Weights of a small GPT-style language model, trained from scratch on English Wikipedia.
Architecture: RMSNorm before each block, no biases in attention or MLP, normalized queries and keys.
Training: a variant of Muon for these matrices, 3798 steps.
MLP neurons of a small language model. Each row is named by its layer, matrix (gate and up: input weights) and neuron, and shows model dimensions 48-143. Each number is 128 + 24 x the weight over its row's rms, rounded and kept within 0 to 255. Numbers have three digits each. A neuron's up and down rows have the sign that makes its largest values positive.
A block is one neuron, or neurons of one layer that tend to fire together. Before each block is what it responds to, as a language model described it from the Wikipedia text at the highest values.

Clause-linking subject words
L6.gate98:132133145135118094101118142166114095137166124138103147150092096132124100087135126131136090129119137110149134120151129144150147144118081186147126159112114108141148138120146149132080152114145095125103158119109107136134121173115099118148140136123143122129160136122132117150095122121138124101
L6.up98:117126174113168110162117114134154111117143151164189121117184175146172097109138102102129146130142156110139091145124129134152124170116136105105134103158171130134071123128139096125086067155127143151112135133118104117151122111118135101170128139116097145138084148128110155079097110105180128131
L6.gate126:111111174144100098107147117120111102090168125108119109141168162118113186141146118166112161143151135103118116119125093169104152142096133127123094141135112140168112113139141163104171145143124120154121098133171143112123151084072125123175124149172147151133137169126120146117118149103129138101
L6.up126:126120115124108101166111113121125102066148141126132104095176163120116122151121139147098158121111121093141130108118083170127161089091110151120176108116144121125115116078143138106142151149135141104158117110186096135123088139120165137151142108113136133115105135099140109103077145122116109115
L6.gate141:115122143123142070145129103122122142131125116133157138146123153156124099098139088089139125154081103115147122117144146160123109087114109150147073152111130132120162139134102108097124104104132151124107163128181114149087074113118084119165164131135126147166143139137130161143145077133150150164
L6.up141:117108112136129102116167152137102118122153092151156159129090147129104120130152134066097120128106104075127145066120102119120118130125119153131099133159113113183113136119135076171147094138110107147135137148118123107157121174127121105114136132110143139164125077116124141156160095141157112116
L6.gate206:161103132115161143116137154150163116121171178118140097127134127130132111135141087090121124158132095135140126081133086122129131131088074138132121104108150093146097144111126109165146108117147173149125114150166118149124124131110113107110133116119138130128120149103093131135119116060158142070
L6.up206:140135133154137125077082164158142065086089082153102139094143139158106107116162085110115189117141130115113128088104118153127098135079135118141134187117086120146153092127144151110149118124136131139141125129138128116132138128100159125177107160129121153147109147138133145159115154092168127089
L6.gate225:149170165092124117120132131146160122095183148114123140117071165164113139140127117133140142130087052106130113126161086130155117129133155113088130105138127097148099132144153135134175097142099088143150106142093107122141125126127132075125109107115068130109111144127123151081111131108097098098
L6.up225:140113124133172149090113141113098144111111119136127142150151114156130150143162107079113088150154121110103105166158090116133119137085142109094143152098092093099129143125129144111128146135105138121091099078090129111159112108120134127139143098133117117115125107164128118136124140108162126143
L6.gate298:121107147144155140145133145117138126103228138131168161090070095146101124121120111144138110133132153125151094140090152177135140112133103147101153153115122118123123133125111122145099119120141079162170167156141089161135148152123119126098145132107141124125117118145122158149147151130099140144
L6.up298:069114098156167142117097140107112118121097137133153135123113159117129159088119119176126132127133132045150139091106168099139126128108131119181105116142148183180120147158140110142168098137136121143127126109157139120156133122118134107141120179142138104159141110123135175143127111105138146127
L6.gate340:135105139144144104103082090140153131127156056147128155138145125135101123153115118158057123126111156155137116136167159125130137111145111123131119136162098077135114159154118086120094103135097124155142105146102125128150181145117158087134143122115156082100156122153099151119138146099141129138
L6.up340:166118131107126130109125138081132133078143154084118130144139109154139168143121152155114118158143105150121126125174160105171116125117140114116145117152114095089087094101116101118121106172117124136105113109116129145169123138132110118112122059154131162111114109135114084140121061089131143111
L6.gate425:122148140150122100105125117145138120154126150116116159099090130146089129090143145121137106128099101094122130154128138100171119084120102161138120145133102095138103136185162184117163102118137131132140118142133122132134112136092123131145182110145125101117143129142126115144096111104098112131
L6.up425:133147115191140078164132105125114140099130118151167131132118116090146117140151104165183061113164130080139123128111154100137118140118103117116119127142148112116120133092116113082116133135112128130129176147125135183146139153094155123139131120106173116193130136133149101152137132159156142154

Relative whom, auxiliaries
L8.gate106:133141163081158120120146135102122108124096140169106088116112134147123159099109141134135114154107080126103104139108119136119155120108118149144135165170153118116132116117169115127109099078111110169122152107104142145148186122137119081105126115140091087177135139123109112133169117110126124163
L8.up106:155130147120174120098174164136110151127135128119114130129138156114145156128133111152146193065105169098101134139109143116112151111142129092113134122130153150125143146168056122122139107134148094203119128145134176105121137153132096133118115066114133099111108125153094136123078145122102132136
L8.gate112:143092113163140120112136136152187119073158094094165125126122099152158112118147116133143120131079136122088091113100102080132139133097126159160106133096152167164110121134095190153115119107139119156140135099109153110149122141152162089131114141101140120168135137159153159102093113116151161126
L8.up112:145148121111151130141124124141130122127164081138106092142088146185127126095118097106117115122122145115087128121120142161090137178101128125121121111154088101109127111100112084100102115140089129098122120109143097137158153105123118090125126092137126119119108119158136137149119086117149099128
L8.gate123:135128142151145118106125163123129088181147123129174132104137099078115153153140122104078129129146194168113140152100120127101068101120141122133120120151133063159132127151125100130130134113132135116088146128115154135170096109144164089106136121143108149138105118126119128155154127077135095109
L8.up123:117105154156124080122063141125114137117147085112106148079121121118145141154126156122112124120101140140072155121115096111108124119133141146104107125134086132126142127143128122120105121128110089162118133121092126083122158154116135129149159157103083159117105103139099163116117142132158097133
L8.gate283:141104134113166175092139133107118126118131105117129129140159165159139159127124126134154134155095155118112124111134139162162130062107143125130155083101132131183140160139101163145135110115143121112112097173157122181141115125126085131126128156157127156173119129078130154120119112148167126089
L8.up283:124153139088103107103125080088118164126090111128129152198147149118161086138125117090151149127141102163157110108122122122125112133138071126137212098160163113151126133143141110152159116160131130132107103154165145165134140113114150142131112096145122141139088119135138121120119161106143172102
L8.gate298:160159140100108115105124140107113128116160140117153121185117130135135169162115116097169097122079142135130155128118153111164126110117130093122094119135140169123125131076098136132131161132143146154145183154150127096161108135164159071135131142138121119169109074132094133151143139098149121167
L8.up298:128185108125069136114141107135053115150123158113146116121134106156098135134110160123133140136142133121113076152083140123118144112146124132122136123178117121140138152100142173132139138128132120179067153140109114145105138143141142129132124088121155169130139141155127189101089141114185151063
L8.gate325:128162100108115089136111135118152134117082168128118080145115146185115131176116129125118148123104096148132113141153172150141195123150153112124122098127135104116124129139143091126142112121139061122128117115138127123125119100068169128112136132121135168168079161116135163159152155121141135183
L8.up325:131184132111144111144126173165130153111105166153084119112094124160126150143098135111145144089118088126124112156104152119152106113118131140101148133124122129120107146154119083117150134114147140177096134089146109180121136073111143120118144095139118147120092102158094114160149108087158174117
L8.gate364:155162111124137159045158120127148139068142112123091146125167148126141168139147116098130112189121116141111121148122162117153133100072128112167124121132094136091125111121091133136150179143128147123134133105153119128080151147129124102138151141128097136147148159118128134137113093094154134106
L8.up364:172138131121114086115153118110150112135123149173132085134081146101108113116129132104119154118110125093144122139124145138128123163169097109161104101070093168160149143099171087145139099154144121113124135132111114119125107120072109118141134130134135155103137123121143159126157123139177131183
L8.gate374:122154133108076114106076129138114119098146100154110129090137124131165151124117087118108078119099111065109096101145110118141120118106114130145106126167068127148115135142110135096129115150158171141127107129124140102123137106112093142141142138118074139140121094141154140091153120114122137113
L8.up374:091147148096125162125114106148155185168125130107130099110078174144073154104130123121138116127108137097122126106167099149134073139118143105089140157138113121123095149124117152115099139130133143140122134179124126150130132153152081125140168127093127124144110098149146117125099132105147130151

Romance name endings
L6.gate6:170161157111130135103148142116151148156128099135159093105143103084113116094121178089120152121134109127129141132155117157114122141165104143151133076143140069126182177112103088162170114117122092136141168175102102133080119086068111111126114126111107126096101081125147111131110148142113148107
L6.up6:130119112132127069110163140098141171123137100141176081125101110094143111103150177152125151126103119145077172119154106081137131127122140123088144105094118132110100138142167121115122079172131070171148137139148155086132143069163113130111097138169105133104132127145134151099149149108138137163
L6.gate19:144179119101125141111154115117153105176135092106096106123149074139124122108131176152116092158115104103119088171118099136145094118145085147138112119116125093157116183092125115115168133130098135123095140118178120090137121114115089104168098096108117138142142095110123109115135088133106134103
L6.up19:114106141141140127144112146116151116128144121162135128133114129107151116083137087107115133086125079087131132084123151146138130134088141122140113120082137097164126105136137148151145127118152138127116113113148169144121095149170187098113107121135118114158126136181125126104184100125108096151
L6.gate49:118109120117087134134114158107125144085153145139095125155104138169133125113106153161115145153100159131118103111122115163138105157112129117172141124135130120128123152084150101117127122158121124118131166161116105153103145118135147077070097111102123143138130173123119121153158140159108147096
L6.up49:119097143132152112142095135124151136146104127147120115112097146132077111121121119122123152138113171149108112112150175162106141138133152133132114150167146125115147127154149143126132107117136166102161096128177156128112077116139117111147089113106107157152129158144132075186103127154145108121
L6.gate123:114192140156104083148130104097116137098109147115129111129102126149132095176139147103173116132106111132112106147147132104139127117138134117174128122126079127127126136128131167146116093147128136117068123157169090110126135139140145146097141119092140121130105173154152109126157174145125132121
L6.up123:145115128186126127131179114158112136156152135103134111142097119136115094128127096133137138172104127124115100125135093158110133148127107173119161121153142119139198116151122115146101137126157099133128139146083099148068137146138115179116119120127095131175143145134156131132103129103089143109
L6.gate237:143132112118106110118137118151134113093129112094109111083166141140097152105129155146130128111121123110088123137089135147136108110096160142144104109131157114117156116153118133108134106127147056154122146160111147152113122128118178132125139149122099173116127174102128107144157144155120146151
L6.up237:144128110173102096148134095155123116095125098099101106113138151155144118108151110132099131148136096134133158138122133156125141115085146135140125091153114152111110077150117136112143151168178138155104111147105149172087143136154133124125157143129098083117144112132094133132164127138166120129
L6.gate357:132165087112087117128109117131136110100089104108143133141093157106134114156122159120109094110150138101144087077161143151082145151111110175128125116104133101107110153093106126129114128133069097121069162136086122148138128093129117114119096143093102144163134125141106127131150153148146138129
L6.up357:132158143139161147138125090133122132132134128118125134090120161115146140142176132148137084101132119121131100118112143133138143153146125103120080111135099154113159112157139172099178163163147135143151135162096106163143125169176187166122171114124125110135130135154124180116154117108121155130
L6.gate407:122151130114136137090136122133116128110118117099112151135147152147150089107151113117180111153109099099099122109118144127117112097122109160076148167108170105113155133095149112163159128131174106111090163165133069165145139090109153149089098131142158119132110158129147134159155137143128162150
L6.up407:133127133138150123138127161151143130163135107108141153109143153128135112116138169106144147148110122111143131100124116151119156052153111148098096154117172116103144136141132161114124071111125117124103106136137080106105125125158134181123113118171111163082125104132122113175167126163148079135
L6.gate409:101136148118133129091164134100072126116148069133126107104119118123134107123097169115097126152105125172126143092138116133107133122091086123134129105132166136148170130162139154074085080079136107118152108096115094087129104103104141100149125080117057111130121128118102128142174155148091083119
L6.up409:127133154147112168123130129130142145127069085127128104077144120159095125103131166146069099110133117112103087099137095156168133113169131104114104137143159131168143120136155179124119125120127121119102128165141096111098102090116090122114108110100103178088138129113161107103165147144151113119

Romance surname endings
L3.gate354:127184137155111137108140108124158131122101080124062121119153108089118102123141156153121093110113162109087153096138150157129139077126100138100105129117158123077136149157148150102143122150170069147113148164110131119101103127159126125149109125117124160109126180133124122166137117147118155122
L3.up354:100139123103119105144130117150127110142128120090095118119086105128132114134150101111105104141139119119114148134128125119117129089149096152138114164099122173165146105122159127114175138167131111179106113140135128112091159107123116082134118100141108164152149124126121093170137144116064144166

Word-initial split fragments
L6.gate24:146144168116154129139173124137116159133123106117117129151107138124127132127160127134121168123145125132080123132137154112177135098154115109112105112130079127133093120149123147188165102115132100119125129155106136147125142121109150087124144133102181135157127138137123138105142123137114152194
L6.up24:135131100120103118162122163072102071154102160148133145129108164110152140146093128115159082132096063123103138122151143114143142118086117082134118107157120118127137118163114110109136142165129122138102112128138144141134135172090129135133146104134086139139120147152134141090112146099100126159
L6.gate82:134139132170085103122113120120079107146112120123129122119157198134126119127142133147086166094099145133127123122108161080097143156135114098128169104105142149110097152129161183106073161136174104109148191127164141079108106098137130135152136108096131174108115133075149166140106153135110105133
L6.up82:117177123144111155142141123114121136146106129123132136112131118100135085077122119143128115171151094111195108114118124164097109172118182142177102129136115143088155133146151082112147140119096184110145127110148142113102151128117175142125107147096098133147085138107130166150147144132124128130
L6.gate97:118133150136139127096127118123165120099128122127172128108156140143118110097111118086121128136144168087138130105159136084133112103188095125168143131146106139171130160070140107134135070121125128122093124157145099142118117085138159118101134132099066142116132117137127141101163150132115079114
L6.up97:153109135131140137135144138128146139162126124137132110146161092186170152153176124081123158126137133114144131118165129128124145141138130168133109131114113170132113096102139143132146114133138104170137128154137125123088135116157159096109174145174143073120147113142144159194103121072150134104
L6.gate272:139143130146172126110115130103138080137103077129174109150142162165097144126112136148144114122142096102155086122115105112193111126155167156146120130091142140134132114113144100134151159131137116147145134126120163158120158120089173105105144145098110128123142099086074123118083131157136115103
L6.up272:121157154105144146150143167127073068112148127127166151115150154159114058160163096126157158127131143124159154159088138089148122143129140146105150112125139151170124125105138129132143111150118136138092097093099141179163155116124109120138112137095118141123092146145091160110104130117148085135
L6.gate338:118113111105094137157140090169100130138175127127148110143109113077096091132140111141147108115113133147140079106191121120154129157116113146103106119110124156118086089128133123137190130109107137162167090141106123153167080099146131117117093137070107142093118131137119144148122113127098144161
L6.up338:104126131130108143115156120157139107130146132141123133115148113134119125108131106137160147110109109129158109143123114114117153137116064136153134121141112115122147156156129167110100114137090132161180110130145079146118128076123181138108117116139128109095081143127119168130062100156174150127
L6.gate353:103124119123120103129132082153143105100130094114164108124177160155117082117136110144151164108113121111136090166097132126135111092123140089165109146124096151108123164174172129117148118146149158193144123070126150147132151154141175131171170152105137110148146151121113155104123137086110121131
L6.up353:135169090130122083146134155103135115077114111149102080139111154108101097099138131086141153186081155128120087164138145119149141117165154142118115080142125115116140144118123168129140107167135157111072126108138102136134155133099132126153100150100098129136085142145119112122157110099144149098
L6.gate397:192139136135149103117081123116106088128129104183171123126173133197139163152157093153078139145112150130162152092118154118111123097159158124151105114139113123106160143112128118141130139142140117137097138148112137124146124154095117129135154184141147086112127105142127160147138110114121172156
L6.up397:141127176098126153112100077132104129090094131079142146095161168149128136165122121101121128151124139150185114155168146068132115125113139179103145120130143136092061103117128119115160137161105131126095128157123121116107078117171097140125093148149127135149125092147150150154140143095153127157
L6.gate422:173157109146130137119086097112096093160112098077157095118149134125144115154047137112121117135142121141179123114153113163131163139137103128144094089106141146115159152181113114079146132158142126119077106123095120094139099144148169144116135138099116132123128110089104115158118126104105120135
L6.up422:134124138127123146148137125112099117133132124126088099123149131154166108137117092080118136149145153100142154106132113080141118092145116122143120113117103140115133134104140097147118140078093164120104158113129125134124157154124217114156155128114106128143100152169131151148067125087148102159

Clause-linking words and "re"
L3.gate274:152126133157148143073091126138128114133170126116150085074091158117119191130124148129141159124108107077119132140128080168121116139136120119133127115135132131131099173112136115136121137122131162177144154113143131166117118159123099100111141087175134136116125156147142141147133110099100112123
L3.up274:132124114081117122094117095154117108136169102077136180136129146108117101080116155142089115099118097115144119122144163114122126131143149140105131095123099144149133106123141135129124104154149095186122146101123159137121087127142094125124101135151150124130158152177147145128141108123117118180